Part of a small language model's weights: 39.3M parameters, tied embeddings.
MLP neurons of a small language model. Each row is named by its layer, matrix (up: input weights; down: output weights) and neuron, and shows model dimensions 352-479. Each number is 128 + 32 x the weight over its row's rms, rounded and kept within 0 to 255.
After each neuron's rows, "fires on" lists the tokens most often at its 100 highest values on Wikipedia text that the model never trained on. A number after a token or word is its count.

L5.up215 [ 92 105 152 171 146 222 110  92 106 103 159 144 129 119 160  96 202 192  98 184 142 147 134  71  81 131 143 118 112 123  96 116 140 106 102  46  40 152 133 121 198 110  97  72 121 112 129 172 137  80 168  54 149  85 154  63 186 104  68 151 163 105 168 141 117 154 141 132 124  93 133 115 115 174 146 167 121 140 100 141  94 193 160 195  74 114 173 176 115 121  96 168  97  98 126 180  50 178 116 132 134 178 165 154  77 157 115 170 124  76 133 138 126  91 180 147 115 143 101 127 115 127 131 131 135 115 105 118]
L5.down215 [150  86 179 114 180 124 123  89 124 125 139 160 111  68  79 138 190 156 121 127 119 133 119 152 140  72 136 113  65 156 112 136 115 143 143 140 174 154  66 120  91 170 117  71 127 147 104 178 106  82 137 163 150 138 178 159 150 117 203 181 160 135 159 101  79  88 172  89 173 204  71 142 129 145 146 127 126 176 150  79  82 104 212 100 155 113  96 103 131  77 120 189 140  79 104  39 114 129 171 125 139  76 176  92 152 128 185 127  63 131 149 117 159 154  75 135 151 137 152 125 106 126 147  77 126 145 108  99]
fires on: " the" 16, " of" 16, "'" 11, " to" 9, " " 7, "0" 6

L6.up852 [183 179 103 117  77 130 185 103 120  59 107 137 150 167 160 151 126 151 120 174  90 112 107 119 132 113 118 176 150  82 105 136 176 121  71 146  85 126 125  91 127 134 134  84  64 145 176  32  97 114 111 175 122 180 125 103 108 174 143 108 134 210 180  64 153 141 127 124 103 166 184  90 118 137  96 119 110 153 118 125 174 104 120 156 127 161 154 113  94 140 135  76 159 150 191  94 144  95 151 126 133 158 159 112 149 112 158 146  94 126 178 127 180 130 145  98 172  45 112 194  95 105 105 131 144 114 117 104]
L6.down852 [166 151 112 149 124 138 146 149 112 136 130  57 184 186 127 105 114  60 191 101 128 125 126 141 120 129  89 149 135 153 135 161  79 156  69 193 112 107 138 100 165 117 145 133 141 127 114 128 154 148 141 125 132  82 153 137 118  82 179 121 101 115  86 134 159 131 173 147 132  91 110 129 106 108 115 130 127 141 147 110  55 141 131 124  40 163 136 105  91 125  85 130 143  83 112  93 132 100 109 131 152 126  81 197  99 144 130 135 103 134  66  96  88 138  87  99 118 129 109 154 105 108 161 167 129 138 125 101]
fires on: " " 40, "0" 11, " of" 8, "s" 4, " |" 4

L6.up288 [109 188 120  87  69 102 151 149  94 133 137  98 117 104 113 150 125 182 192 113  33 117 145 114 145 215 171  94 151 171 137 115 132 131 104 118 102 116  73  74 100 113 151  89 132  96  79 160  54 117 153 117 116 100 149  63  99 198 183 112 169 122 128 181  94 133 167 164 150  89 136 154 111  97  56 104 155 116 126 101 141 148 140 199 132 181 150 168 111 103 105 160 100 138 150 122 167  83 110 108 114  51 139 130 170 129 100 147 153 115 123 103 134 116 174  99 122 133 131 114 125 113 169 135 109 176 129 200]
L6.down288 [111  70 144 135 137 163 101 145 132 108  72 181  89 161 132 126  63 170 135 148 120 132 143 129 138 123 142 155  94  86 185 172 127 119  79  82 109 104 179 149 171  98 136 196 127 131  97 149 140 169  89 153  85 148 109 165 185 108 116 115 149 128 192 178 201  97 149 106  63  72 128 116 109 104 138  98 129  90 149  76 142 167  98  90 118 114 139 151 108 146 150 160 165 164 135  89 144  95 147 109 143  71 176 150 103  90 147  93  96  95 123 155 120 167 104 119 157  89 119 142 130  50 124 139 163 104 169  78]
fires on: "9" 18, "7" 16, "8" 13, "0" 10, "6" 5, "2" 4

L6.up1057 [145 119 209  65 121 104 179 121  95  64 152 120 147 105 100 156 132 124  75 167 105 115 134  75 156 142 141  78 130 168  85 171 154 142 156 103 150 144  98 164 115  81 150 122 118 135 127 125  75 159 134 106 134  82 103  62 158 143 154  62  96 105 160 111 151  97 130  66 136 133 205 134 138 136  75 117  78 154  86 150 160 123 130 114 131 175 137 159  91  67 127 171  94 124  73  51 161 112 144  93 137 144 137 120  84 123 175 114 182 118 125 129 100 115  97 110 124 107 132 131 175 137  97 145 109 149 179 185]
L6.down1057 [144 119 133 136 152 134 128 123 104 107 142 162 125 141 126 160  76 123 162 200 156 131 129 130 129 166  99 160 123 134 176  83  91  93 163  91 156 161 121 149 206 134 110 137 138 134  63 170 105 108 125 114 134 131 156 135 106 113 150 135  57 144 146 138 235 116 158 115  73 150 109 117 130 163 134 166  83 145 138  51 164 109 125  99 156 109 129 135  92 133 103  95 166  80 174 124 123 132 103 101 137  52 133  99 163 115  76 141 116 141 158 140  88 169  78  70 178 128 183 141  98 143  77 149  87 126 122  71]
fires on: "0" 38, "1" 21, "2" 10, "4" 7, "3" 4, "ga" 4

L5.up107 [121 140  76 134 109 116 129 177  82 102 107 135  90 134 106  81 157 154 113 158 117 147 103  99 130 109 119  80  90  71 134 106 138 112 101  89 104 182 113 114 137 139 105 115 105 117  91 123  69 119 154 157 164 140 124 173 102 145  90 120 127 117 113 159 115 138 152 143 141 142 106 115  95 111  93  76 139  78 145 119 169 118 163 116 116 156  97 148 118 132 163 214  85 138 125 221  91 104 201 106 174  99 132 123 137 161 172 155 133 133 130 128 120 128 123 125 119  70 157 137 136 109  94 118 100 101 135  77]
L5.down107 [164 113 113 133 187  97 134 134 121 105  78 105 154  99  87 157 174  80 140 155 100 128 126 123  92 133 140 148 133 123 110  99 171 149 163 105 117 131 164 145  83 143 122 156 119 102 107 146 180 134 167 102 111 180 142 102  93  91 112 131 128 150 151 151 211 197 131 117 132  93 159 123 106 164  76 113 148 124 192 112 131  84  97 109 110 142 118  78 127 107 159 154 111 133  60  95 149 158 125 141 127 132 156  72 120 151  89  75  77  74 106 116  95 139 143 145  76 163  32 131 199 157 119 133 148 123 132 153]
fires on: "-" 19, "–" 15, "or" 9, "ang" 6, " and" 5, "ed" 5

L6.up672 [ 93  73 189 124 106 169 115 188 120 149 145 102 150 107 155 134 115 116 112  94  97 144 121 108 104 111  51 113 113 142 138  97 170  88  92 118  81  78 123 145  71 133 144 116 107 136 161 106 105 110  53  41 107 121 153 140 150 179 165 158 105 160 107 121 151 145 149 184  94 112 114 156 130  94  64 160  57 145 103 135  85  63 118 119 151 153 138 103 159  84 146 144 119 141 116 114 100 125 130 103 137 172 107 165 154 159 163 138 154 110 144 154 121 121  98 184 111  94 216 132  94  94 146 138 126 155 152 127]
L6.down672 [ 86 117 132  77 134 103  61 141 138 197 102 173 187 148 169 210 125 130 167 101 129  86 155 118 110 141 115 113 112 124  95 120 171 147 154 112 106 128 104 169 146 123 154 141 103 131 173 148 139 125 131 121 100 127 215  71 104 121 104 137 172 137 124  82 169 105 139  88 122 114 130  59  81  27 165 155 186 107 158 150  84  53 154 127  81 112 153 175 142 142  95  83 103 115 108  95 117 104  84 124 145 184 129  83 147 113 115 110 110 131 118 136 131  97 133 115  95 150 106 156 143 135 109 156 156 202 140  71]
fires on: " of" 58, " for" 19, " in" 5, " |" 4

L5.up515 [176 171 155 171 120 160 159 121  60 122 170 107 152  86 124 152  79 121  95 166 120 126  81  98  77 104  95 116 101 129 160  86 145 101 101 133 174 133 112 180 189 169 107 121 130 105 122  69 165 120  97 183  93 138  50 140 150 145  88 127 133 130 118 156 184 119 177 127 182 108 139  23 104 160 148 144 155  79 142 135 112 177 131 175 145 153 123 135 131 141 123 118 145 131 114 117 151 138 137 128  99 176 153 161 131 120 168 131 121 110 169 115  95 109 133 155 175 110 135 153 118 119 120 113 163 107 157 112]
L5.down515 [136 204  86 108  87 146 180 128 179 112 103 158 136 142 163  97 202 101 144 110 105 189 161 146 189  93 168 129 125  91 113 128 166 180 101  93 149 204 143 130 137 145 166 134  94 118 159 104 109 140 153 104 167 118 123 127 133 125 114 169 118 176 137 109  97 113 172 152  89 127  71 137 158 177 134  74 124  99 148 105 116 138 141  80 150 123 118  79  65 180 173 130  85 176 180 127 146 131 126 169 182  92 111 102 120 155 126 165 139  96  71 147 115 158 144 169  99 109 148 100 164 114 124 128  71  90 127 128]
fires on: "s" 20, "," 20, " and" 10, " " 6, " Academy" 5, " |" 5

L5.up1177 [113 132  81 127 175 154 130 127  75 128 133 162 155 107 117 177 119 153 181 174 175 141 121 140  68  80 149 118  84 125 120 161 170 114  87 110 124 139 175 148 103 199 126 131  47  97 137 147 148 156 219 163 155 118 160 133  69 150 154  90 126 130 131 182 117 105 138 142 114  78 168  82 121 117 105 129  87 193 120 162 146 101 154 146 159 119 131  84 118 113 115 101 153 149 148 195 139  92 111  77 111 108 134 145 119 162 106 139 195 114 131 134 126 152 158  90 155  86  86 145  98 130 100  86 117  88  89 141]
L5.down1177 [133 120 119 128 139 104 157 132 120  98  95 168 165 115 160 119 146  52 175 170  90  83 109 155  91 125 147 130  94 124  44 120 116  91 160 157 111 140 172 150  93 155 115 135  59  67 157 154 108 110 147 152 151  88 130 107 160 125 156 163 129 164 144 125 125 105 174  81 106 122 148  77 119  47  73  92 136 115 157 107  91 121  92  64 121 137 148  72 136 128 159  91 112 127 117 109 154 147 107 105 149 121 148 149 115 136 128 117 140 144 132 126 159 103 129 138 116 107 138 118 154  77 141 117 105 203 153  74]
fires on: " and" 24, " of" 13, "com" 10, "ed" 5, "0" 4

L6.up2028 [180 113 197 125  64  81 117 107  84 155 165 107 125 129  74 146 112 129 108 113 111 115  53 154 114 165 152 109 150 175 179 108 132 149 104 139 170 153 105 126 113 126 135 127  75  86  85 198 132 150 157  86 115 129  48 150 119  87 145  97 147 172 103 194 167 171 184 172 137 163 116  81 141 161 104  53 133 177  82 143 134  81 132 129 105 119 105 193 118 143 134 110  81 169  93 131 131 121 113 132 116 138 161 179 152 101 119  75 124 129 126 144  90 189 160 140 148 112  68 124 123  85  67  95 133 118 157 132]
L6.down2028 [131  97 134  40 147 117  82 126 147 116 125 114 187 133 139 191 116 150  87 175 111 166 151 148  87 135 110 111 182  80 118 140 184 122 108  90  92  72 104 118 123  63  62 148 134 108 151 164 110 204  82 166 100 135 106 109 147 103 121 143 162 132 175 138 160 109 198  98 112  98 141 130 136  80 179  94 115 115 132 154 115 161 105 185 142  54 134 109 117 155 183  72 106  98 100 142 134 160 130 179 138 144 105 150  95 113  85 147 143 101 116 106 145 123 207 156  92 117  82  85 107 100 117 117 151 103 130  99]
fires on: " as" 21, " a" 8, " be" 6, " an" 5, "ed" 5, "d" 5

L5.up1925 [137 129 134 210 173 139 153 124 100 160 113  68 114 133 119 171 110 146 127 104 188 100 162 105 135 136 137 124 111 154 123 129 146  90  68 148 121 119 112 174  99 129  89 135 116 204  94  71 175  92  95  98 150 104  50 134 140 138  73 151  90 102 112  74 159 132 134 139 211  94 137 140 113 205  82 112 115  87  65 221 145 109  99 134 118 137 161 145 150  36 164  79  80 163 169 106 162  90  98 148 119 140 113 126 161 151 112 128 192 136 119 153 134 107  89  79 161 117 160  89  90 133  84 104 152 119 154 130]
L5.down1925 [166 227  82 124 105 123  79 189 103 127 141  68 175 158 113 127 139 125  89 147  74 120  96 107 140 113 123 116 166 117 162 128 172 120  90 139 173 155 117 153  88 113 142  85 115 120 102 105 120  59 151  95 109 131  89 130 198 155  73  66  41 114 106 168  79 134 170 165 117 140 140  98 130 145  87 105 181 152  96 105 142 151 129  85 142  73 104  76 108 142  85 164 130 137 166 156  92 172 102  84 164 124 104  92  91 114 144  97 116 117  64  93  57 130 148 132 120  94 126 184 140  83 124 117 115  92 129 177]
fires on: "-" 37, " and" 10, "act" 5, "s" 4, "ly" 4

L5.up2024 [160 161  91 157 142 184 194 104 136 106 152 127 159 112 146 159  96 155 140 163 118 148 135  99 135 147 133 192  84  87 107 117 137 101 123 178 107  59 152  95  74 139  77 120  81 121 130 104 106 163 110 137  89  74  74 164 127 148 134 141 146 133 133 127  53 146 106 153 107 145 115  86 183 138 103 141 119 159 132 146 159 113 143 153 127 179 146 107  86  96 159 143 128 124 134 184 164 148  71 147 147  91 119 111 124 107 101 105 151 176 137 122 176 115  99 109  91 118 136 187 142 159  93 165  66 128 161  92]
L5.down2024 [167 123 147 181  95  82 158 106 163 149 163 155 138 133 102  99 155 119 195 192 136 126 105 106 118  57 116 106 116 152 105 169 112 119 122 158 139 110 172 124 166 158 140 109 127 114 127  91 146 147 138 131 177 114  77 142 176 177 178  84 101 151 141 117 167 176 100 118 106 145 102 144 125  98 142 155 100 172 102  85 123 127 165 159 121 104 120 110 114 165 180  79 132 125 193  58 141  93 126  78 181 135 165 108 125 120  77 160  73 127 170 126  71 123 152 204 154 139 133 112 121 156 162 138 130 163 162 147]
fires on: "," 27, " (" 15, " of" 10, " and" 10, " |" 6, "\n" 5

L6.up1781 [121 130 111 149 114 120 147  88 132 145 135 143 139  84 146  57 164 143  95 140 101 107 179 105 161 138  99 109  68  94 115  88 132 101 113  57  96 159 100 104 162 106  89 104  95 201  84  84 101  59  83 136 103 139 111 161 108 190  96 141 219 111 105 114 164  71 152 139 123 175  80 162 155 196 138 137  96 166 141 145  73 161 176 123 143 166 128 124 112 115 105 121 147  98  52 123 110 153  85 110  88 125  74 108 147 147 139 102 147 142  91 137 144 108 161 158  93 113 151 155 100 162 145 209 103 155 147 125]
L6.down1781 [180 108  68 124  99 182 144  95 108 162 167 126 105 133 142 172 168 139 165 121 155  53  81 127  88  85 112 145 156 123 131 111 150 135 149 109  89 120 121 167 124 168 126 137 111 155 154 125 159 139 119 140 122 103 181 134 196 122 177 137 112 107 146 117  74 111  82 120  90 168 101 172 110 224 121 157 170 127 121  79 188 175 134 127 104 130 134 140 139 133  59 139 129 109  68 141 161 121 126 105 164 127 159 105 100 169 108 139 145  85 110 165 202 165 107  91 104 142 169 176  98 125 175 156 137  96 122 103]
fires on: "," 16, "/" 16, " as" 14, "\n" 9, "to" 6

L6.up1681 [ 90 146 133 165 163 133  82  83  67 103 206 100 190 131 131 104  87 168 122 114 152 150 152 107 185 135  78 128 153 106  96 116  92 189  68 103  66 166  92 161 127  43 120 166 131 169 150 104 119 141  96 107  66 123 164 166 127  85 160 151 129 155  97 120 136 126 152 124 152 115 132 142 116 109  97  98  59 166 115 165  90 135 119  83 126 156 124 124 125 159 152 142 102 184  66 175 145 116 144 211 129 128 143 142 154 112 116 113 106 119 137  99 161 121 138  88  46 166 172 176 119  99 166 177 174 135 128 106]
L6.down1681 [160 131  82 123 163 116  93 176 104 108 127 133  88 183 115 161 137 166 143 151 159 114  91 120 103 125  73 143 130  83 133 122 144 126 117 136 152 131  86 120 149 167 129 102 154 201 143 131 101 123 102 156 155 134 190 139 187 111  87 157 159 138 180 160 122 147 116 131 146 120 156 145 163 169 118  78 181 163  92 164 139 119 100 144 130 131 131 117 157 107 103 152 105 148 146 133 117 190 127  87 139 161 140 146 156 135  90 185  89 133 163  40 150 119 164  56 149 138 108 136 114 127 141 112 178 122  39 106]
fires on: " and" 27, " or" 21, "/" 15, "," 5

L6.up1688 [119  92  76 150 119 136 161 119 119 154 164 150 116 142 165 187  99 111 129  99 145 150 118  80 165 100 104 103 156 101   6 169  86 106  38  59 129 151  57  90 186 141 139  99  32 135 135 114 154 136 108 178  99 107 139 147  89 174 148 113 114 163 101 163  81 115 103 154  93 113 122 208 131 143 145  87 114 126 130 149 137 162 108 146 169 124 146 119 104 100 101  76 137 124 105 133 131 129  74  77 163 154 101 158 135 160 121  93 136 161 146 122 130 161 144 156  99 133 121 121 100 190 107 186 119 179 109  88]
L6.down1688 [196  80 135 166 178 113  71 117 173 197 112 162  73 225 110 160 152  97 130 115  97 143 112 161  91 133 127  63 139 130 184 119 128 123  76 136 177 132 115 166 127 160 110  87 163 194 149 187  85 109 195 105 141 106 127 117 140 153 112 131 108 139 149 152 131 130  86 161  89 133 119 144 104  65  95 152 112 124 147 107 137 122 113 121 104 122 142 154 101 124  76 143 129 102 147 100 134 168 160  82 134 142 121 162 141 151 114 105 122 136  68 150 157 143 126 172 183 168 114  92 110 189 116 165 151 119 156 165]
fires on: "-" 56, " " 6

L6.up1578 [136 161 107 130 122 150 114 133 168 119 119 130  95 149 130 151 163 116  84 154 107 136 111 165 125 172 182 125 154 165 124 127  83 128  76 115 127 125 120 116 110  73  90 146 108 129 169 200 122 163 189 135 122 139  79 111 124  92 165 160 120 118  92 152 149  70 152 127 104 138 145 124 158 141 119 127  68  85  81 194 182 135 146 113 125  97  99 141 131 148 147 139 127 152 139 119 101  72  70 110 105 170 145 129 146 162  98 143  77 126 124 141 130  94 139  94 152 137 114 116  97 114 143  98 160 152 197 165]
L6.down1578 [128 125 144 130  99 133 113 148 196 142 147 136 133  70 102 104 147  87  89 116 120 154 105 131 168 128 180 102 125 100 172 160  64 107  49 126 170 110 100 155 128 149 132 123 114  98 159 112 116 100  98  81 153  98  80  90 158  97 125 132 139 123 136 175 139 122  66 135 158 149 146 158 150  63 144  81 100 114  77  64 163 156 166 143 149  20 166 145 156 132 112 146 158  89 137 193 126 136  97 144 153 119 117  67 113 115 142 113 115 101 150 123 104  98 149 121 114 130  84 153 167 129 124 123 176 162 189 135]
fires on: " and" 32, "," 22, " of" 8, "-" 6, "el" 5

L5.up2020 [150 182 132 131 119 155 123  64 109  86 140  93 134  83 175 109  71 133 101 118 144 157 137 126 106 122 165 141 169 122 102 135 131 129 125  87 150 133 148 143 153 136 143  94  64 132 112 148 146 166 162 112 176 143 100 143  91 100 108 130 143 152 122 133 128 142 151 145 182 119 106  95 135 172  68  97 102 132 142 161 143 175 184 158 120 141 153  90  58 103 142 100 139 107 102 135 168 151 155 112 115 133 126 160 118 133 117 134 169 126 148  92  84 105 129  69  89  92 176 147 115 161 166 133 157 180 137 126]
L5.down2020 [124  90 126 115 134  71 158 187 104 158 102 171 162 195 141 117 208  77 166  99 105  38 126 168 118 146  90  73 138 133 133 157  55 139 153 163 115 144 120 131  69 143 167  98 165 145 129  56  87 118 182 183  98  87 155 119 136 144 120 137 134 137 136 124 189  78  33 136  75 123 116 178 150 103 132 142 133 123 123  98 129 115 129 119 119 137 223 159 144 155 102 126 103 125 102 190 127 151 137 124 115 158 178  68 157 178 105 192 158  96 140 127 174  88 116 132 106 130 121  75 130 101 118 106  94 100 135  72]
fires on: " as" 28, "," 17, " the" 8, "et" 8, " As" 7, "." 6

L6.up1299 [144 112 144 108  87 152  93 120 121 160 128  97  87 149 154  88 116 144 106  63  81  99 119 161 181 137 119 149 176  83  92 144 131 143 151 126  53 114  95 113  90 154 127 175  39 141  75  82 148  78  85 136 143 139 153 102 165 141 114 162 188 144  97 180 130 140 101 151 104 106 139 134 130 174 152 155 135 150 134  70 118 129 159  99 164 130  73 124 106 112 162 144 130 113 137 113 151 134 126 181  85 107 101 118 149 116 129 141 109 143 137 106 157 129  89  97  99  78 174  77 123 177  89 163 117 127 145 148]
L6.down1299 [157  66 129 132 204 144 159  88  60 170 130 108 145 136 116 168 157 106  78 105 114 138 101 177 111 168  89 109 109 114 171 115  88 130 160 124 101  98 126  96 133  59 187 166 138  83 106 139 125 144  93 100 131 123  53 165 106 111 145 123 115 125 138 110 110 114  84 113 129  76  79 152  65 138 125 137 185 145  83 145 204 142 115 154  89 167 178 154  90 119 151 125  69 186 160 106 157 190  88 123 116 161 115 132 112 113 136  98 132 166 148 162 132  91 100  87 144  71 159 169 142 115 170 115  51 105  81 147]
fires on: "," 45, " and" 14, " no" 5, " is" 5, "\n" 4

L5.up1197 [136 160 139  48  56 148 107 113 102  76 183 199 168 184 178 123 157 191 109  93 124  90 172  95 137 102  53  89 135 100 164 148 157  89 131 120 139 174  96 134 135 114 122 140 132 124  84 154 102 125 117 120 149  83 143  61 151  93 112 125 112  69 179  46 167 116 155 151 168 125 154 156 139 114 156 108 106 127 103 105  77 150 190  98 124 128 101 151  63 145 123 169 114 163 136 105 112 151 166 161 179  96 235 159 121 204 120 151 122  91 112 146 147 225 105 170 127  75 103 181 136 135 119  78 178 151 116 116]
L5.down1197 [ 92 142 183 135 132 106  79 151 163 110  78 138 113  65 111 150 117 151  45 140  88 111 141 101  65  97 104 153 101 161 104 111 104 120 241  90 161  63 112 135  94 124 160  77 116 155 121 140 158 101 129  93 130 142 128  94 111 128 103 161 105  86 139 142 150  99  77  85 119 125  97 123  75  91 193  86 117 154 130 180 163  90 153 115 109 130 113 187 116 114 104 113 124 118  96 132 116 149  45  85  60 141 150 113 150 164  92 154 118 177  64 167 157 105  85 171 172 135  97 120 158 120 132 129 105 146 142  77]
fires on: " of" 65, "f" 8, "p" 4, "our" 4

L6.up32 [155 160 178 107 141 168 103  63 136 172 123 157 182  86 122 132 133 160 168 143 135 149 145  76 124 145 139 177 139 105 126 174 143 161 128 130 136 120 195  78 170 144  80 189 129 178 159 147 169 148  87 157  82 160 139 124 129 173  85 159 194 158 155 111 141 158 105 129 109 111  98 128 133 109 198 106 131 113 141 120 171 140 139  96 114 184 160 139 149 174 157 124  94 142 181  85 176 147 131 117 164  69  95 112 129 109 150  95 142 140 127  58 211 110 125 113 156 128 122 107 108 141 117 145 107 141  95 143]
L6.down32 [166 161 106 120 102 117 125 126 161 164 179  88 157 147 135 107  51 103 165 180 191 173 101  99 128 148  67 157 140 171  98 146 107 160  93 190 121 120 186 106 148 146  54 113 101 138  88  82 181 145 135 181 143 137  94 106  94 150 127  95 149  61 163  95 119 151 141 148 144  63 160  82 149 116 139 112  82 173 133 133 113 112  69 107  91 152 135 119  89 142 111 111 158 111 226 152 122 152 155 129 153  74 201 121 127  60 141 130 141 146 147 162  94 124 171 135  97 132 106 137 120 108 146 141 112 132 119 146]
fires on: " and" 24, "ly" 14, " most" 13, "," 11, " more" 7

L6.up1725 [168 138 142 183 134  86 119 150 157 156 151 142 115 131  73 131 182 121  92  62 203 131 188 112 189  98 144 151  91  99  95 113 115 147  80 138 129 132 136  77 154 178 135 119 103  98  82 169 147 114 194  87 113  55 117 135  65 118  93 115 147 131 150 190  75 152 176 104 140 145 106 174 120 134 104 174 124 132  76 119 115 128 173 111 127 160  77 200 119 114 176 127 147 163 110 116 115 160 126 133  92 208  42 166 126 152 163 131 126 101  59 104 135 109 153 123 171 137 123 125  82 142 137 143  92 143 138  70]
L6.down1725 [196 123 153  54 169 122 180 152 166 140 154 102 102 134  94 165 147 179 188 172 114 155 142 106  99 119  96  75 129 124 140 157 143 108 149  85  58 122 125 138 105 113 119 129 116 145 141 209 149  87 120 148  95  63  72 186 112  96 133  66 107 112 131 127 168 145 108 128 130 120  99 104  95 120 180 118  35 110 123 106 115 104 110 134  88 110 171 141  95  81 134  93 132 114 118 115 103 205  72  85 139 147 151 114 138 144 109 168 110 135  91  91 135 151 102 117  36 167 137  98 136 144 106  71  71 157 163 120]
fires on: " be" 19, " are" 13, "ed" 8, "5" 7, " were" 6, "8" 5

L6.up1449 [ 66  95 116 153 127  94 120 142  84 151 104 108 176 120 192 115  80 123 111  74  60 141 132 129  69 190 108 134 139 157 139 191 121  91 105 140  42 111  77 153 150 127 122 118 146 146  85 104  80 138 114 137 124 144 123 164 123 112  74 115 129 131 104 101 171 114 151  76 147 196 137 170  89  86 172 132  70 138  91 108 157 140 148 114 157 129 126  78 140  67 154  86 131 133 123 115  98 148 132 128  56 206 158 180 144 157 139 114 216 173 114 149  97 130  85 120 127 115 138 163 163 127 153  96  99 105 134 116]
L6.down1449 [127  66 139 132  92 130 105 121 170 188 169 161 103 150 177 138 144 158  91 172 133 143 145 121  72 101  89 115 164 111  95 153 188 147 108 135 115 162 164 108 145 201  78  97 150 134 138 124  92 111 231 175 147 100 155 117 117 121 141 121 145 175 164 167  82 131 115 178  89 109 129 146  92  82 101 195 160 120 108 132 143 132 145 126  75  72  88 128  47 107 102 115 136  46 177 139 111 146  80 114 154 140 115 117  53 135 132  82  99 117 118 132 116 115 126 151 147 100 157  50 126 108 122 115 118 142 136 129]
fires on: " and" 24, "-" 18, " of" 16, " to" 11, "@" 8, " " 5

L6.up1162 [ 97 137  87 112 136 150 140 182 134 110 143 125 174  96 159 122  98 183 103 158  41 189 142  65 109 142 110 100 130 101 132  74 220 112 151  99  83  83 124 139 203 146 113 132 156 154  72 132  79 129 101 139 104 114 111 125  84 194 164  85 143 121 100  84 182  42 107 144 145 200 101 142 128 115 124 126 139 109  76  79 191 157 155 120 132 122 130 111  92 128 183 201 139 146 134  78 132 113 121 124 101 140 111 171 145 150 148  75 124 149 148 164  90 130  98  97 118 128 131  83 102  95  80 111 103 108 140 129]
L6.down1162 [146 126 124  95 161 118  62 146 194 190 139 111 109 156  85 168 113 163 167 176 109 190  99  76 155 133  57 132 165 145 138 150 102 178 147 157 155 141 115 131 163  89 139 156 133  91 107 114 107 122  98 144  90  93  74  82 132 163 156  97 160 114 151 129 117  62  51 124  88 137 155  83 139  89 139  88 101 184 100 161 159 131 136 120 146  99 101 161 161 167 168 180 152 126 112  97  35 137  96 122 107 153 115  98 120 150  65  99 123 160 184 122 104  82 163 103  68  96 161 114 149  92  54 108  58 112 114 110]
fires on: " of" 50, " W" 17, ":" 7, "@" 5

L6.up612 [157 127 133 136 138 153 115 118 133 148 100 124 140 134 161 146 106 148 101  77  71  84 125 140 184  92  56  77 134 123 142 145 113  90 141 162 102 109 107 179 111 145 188 129 131  79 131 161 100 152 154  55 129 165  80 116 139  65 137 155  78  96 138 144 114 153 139 142 101 130 153  77 112 112 152 122 144 138  81  84 127 158 133  55 196 160 172 136 113  35 188 130 112 132 106 118 115 114  99 125 118 101  81 135 119 168 138 140 103 155 144 124  99 124 151 170 150 105 106 119 152 139 126  68 143 142 120  85]
L6.down612 [164 127 153 104  91 205 102 180 175  95 105 122 105 180 156 185 156 144 108 146  80 132 123 149 116 124 159  97 210 141 105 102  96 128 110  90 101 137 163  87 160  98 119 102 146 183 119 139 169 141  66 141 134 113  80 107  81 118 118 217  86 116 104 129  99 153 113 141 172 129  95  89  98 116 167 123  97 175 166 190 170  43 171 119 112 181 158  62 152 184 128 136 100 134 167 112  75 170 108  51 113  84 149 189 170 140 120  93 163 141 108 133 182 126 146 120 131 125 107 140 165  64 123 141 122 126 126 105]
fires on: " of" 22, "-" 14, "f" 8, "ru" 5, "it" 5, "n" 4

L5.up130 [112 139 175 157  91  77 120  95  83 104 102  83 122 146 132 119 128 189 147 151 174 160 164  94 145 129 169 136 142 141 148  98 205 146 102  66 149 152 126 166 126 118 128 120  78  99  75 163 125 174 100  75  85 136 127 125 135 115 103  97 134 129 158 161 134 172  96 144 158 118 182 135 160  99 138 127  73 177  96 115 128 104 152 123 123 139 150 160 135 133 118 104  90  58 159 141 151  94 149 138  93 100 104 117 162 123 132 145 131 134 151  99  93 167 146 139 134 161 169 130 104 138 186 166  58 147 165 128]
L5.down130 [102 109 131 131 130  93  82 165 135 129  86 123 163 134 146  60 102 117 125 106  92  84 150 104 170 150 130 186 137  75 130 155 130 174 155 132 110  87 118 144  73 142 180 107 174 112  26 104 134 173 130 177 120 129 157 181 146 123 122  93  93 128 132 122 149 111 127  57 135 116 155 191 174 157 151 141 103 145  96  86 124 157  84 142 125  85 182 119 150 144 120 168 129 139 126 103 164 135 136  83 116  85 120 150 119 119 181 109 125 123 127 115 108 106 100  88 121  78 161  36 195 110 124 146 119 160 131 145]
fires on: "ed" 33, "9" 12, "7" 6, "6" 5

L5.up717 [104 106 145 165 170 135 144 147  85 168 117 122 137 112 129  72 149 169 122 148 140 131 155  80 118 192 137 109  92 143 109 121 135 169 170 103  72 114 128 132 143 123 203  93 143 102 195 173 139 131 150  94 127 107 178 120  94 123 176 108 171 142  65 149 125 100 164 187 136  89 106 103 194  99 115 130 112 194 124 160  77 126 140 130  86 161 141 101 120 104 108 108 129 146 145  98 142 168  92  87  95 168 125 145 120 147  93 161 144 107 210 193 141 144  99 157  94 158 141 123  83  75 107 122 198 138 157 136]
L5.down717 [146  84 121 113 136 142  58  33  82  98  87 163 134 134 150 163 136 161 171 145  82 101 145 165 177 180 179 150 137 134 189 154 108 106 157  86 155  84 110 141 121 162 135  90 121 159 119 171 100 157 166 136  97 115 179 146 122  78 212 136  90  79 145 156 170 133 161 146 172 114 134 207 101   5 132 151 147 153 119 156 136 151 127 155  67  96  85  45  73 154  91 107  86 154 109  94 100 146 148 123 133 118 171 164 131 127 124 109 113 154 127 121 110 164 149  78 136 110 116 116 117  64 102 140 142  86 113 115]
fires on: " by" 35, ":" 12, " of" 12, " from" 6, " for" 5, " to" 4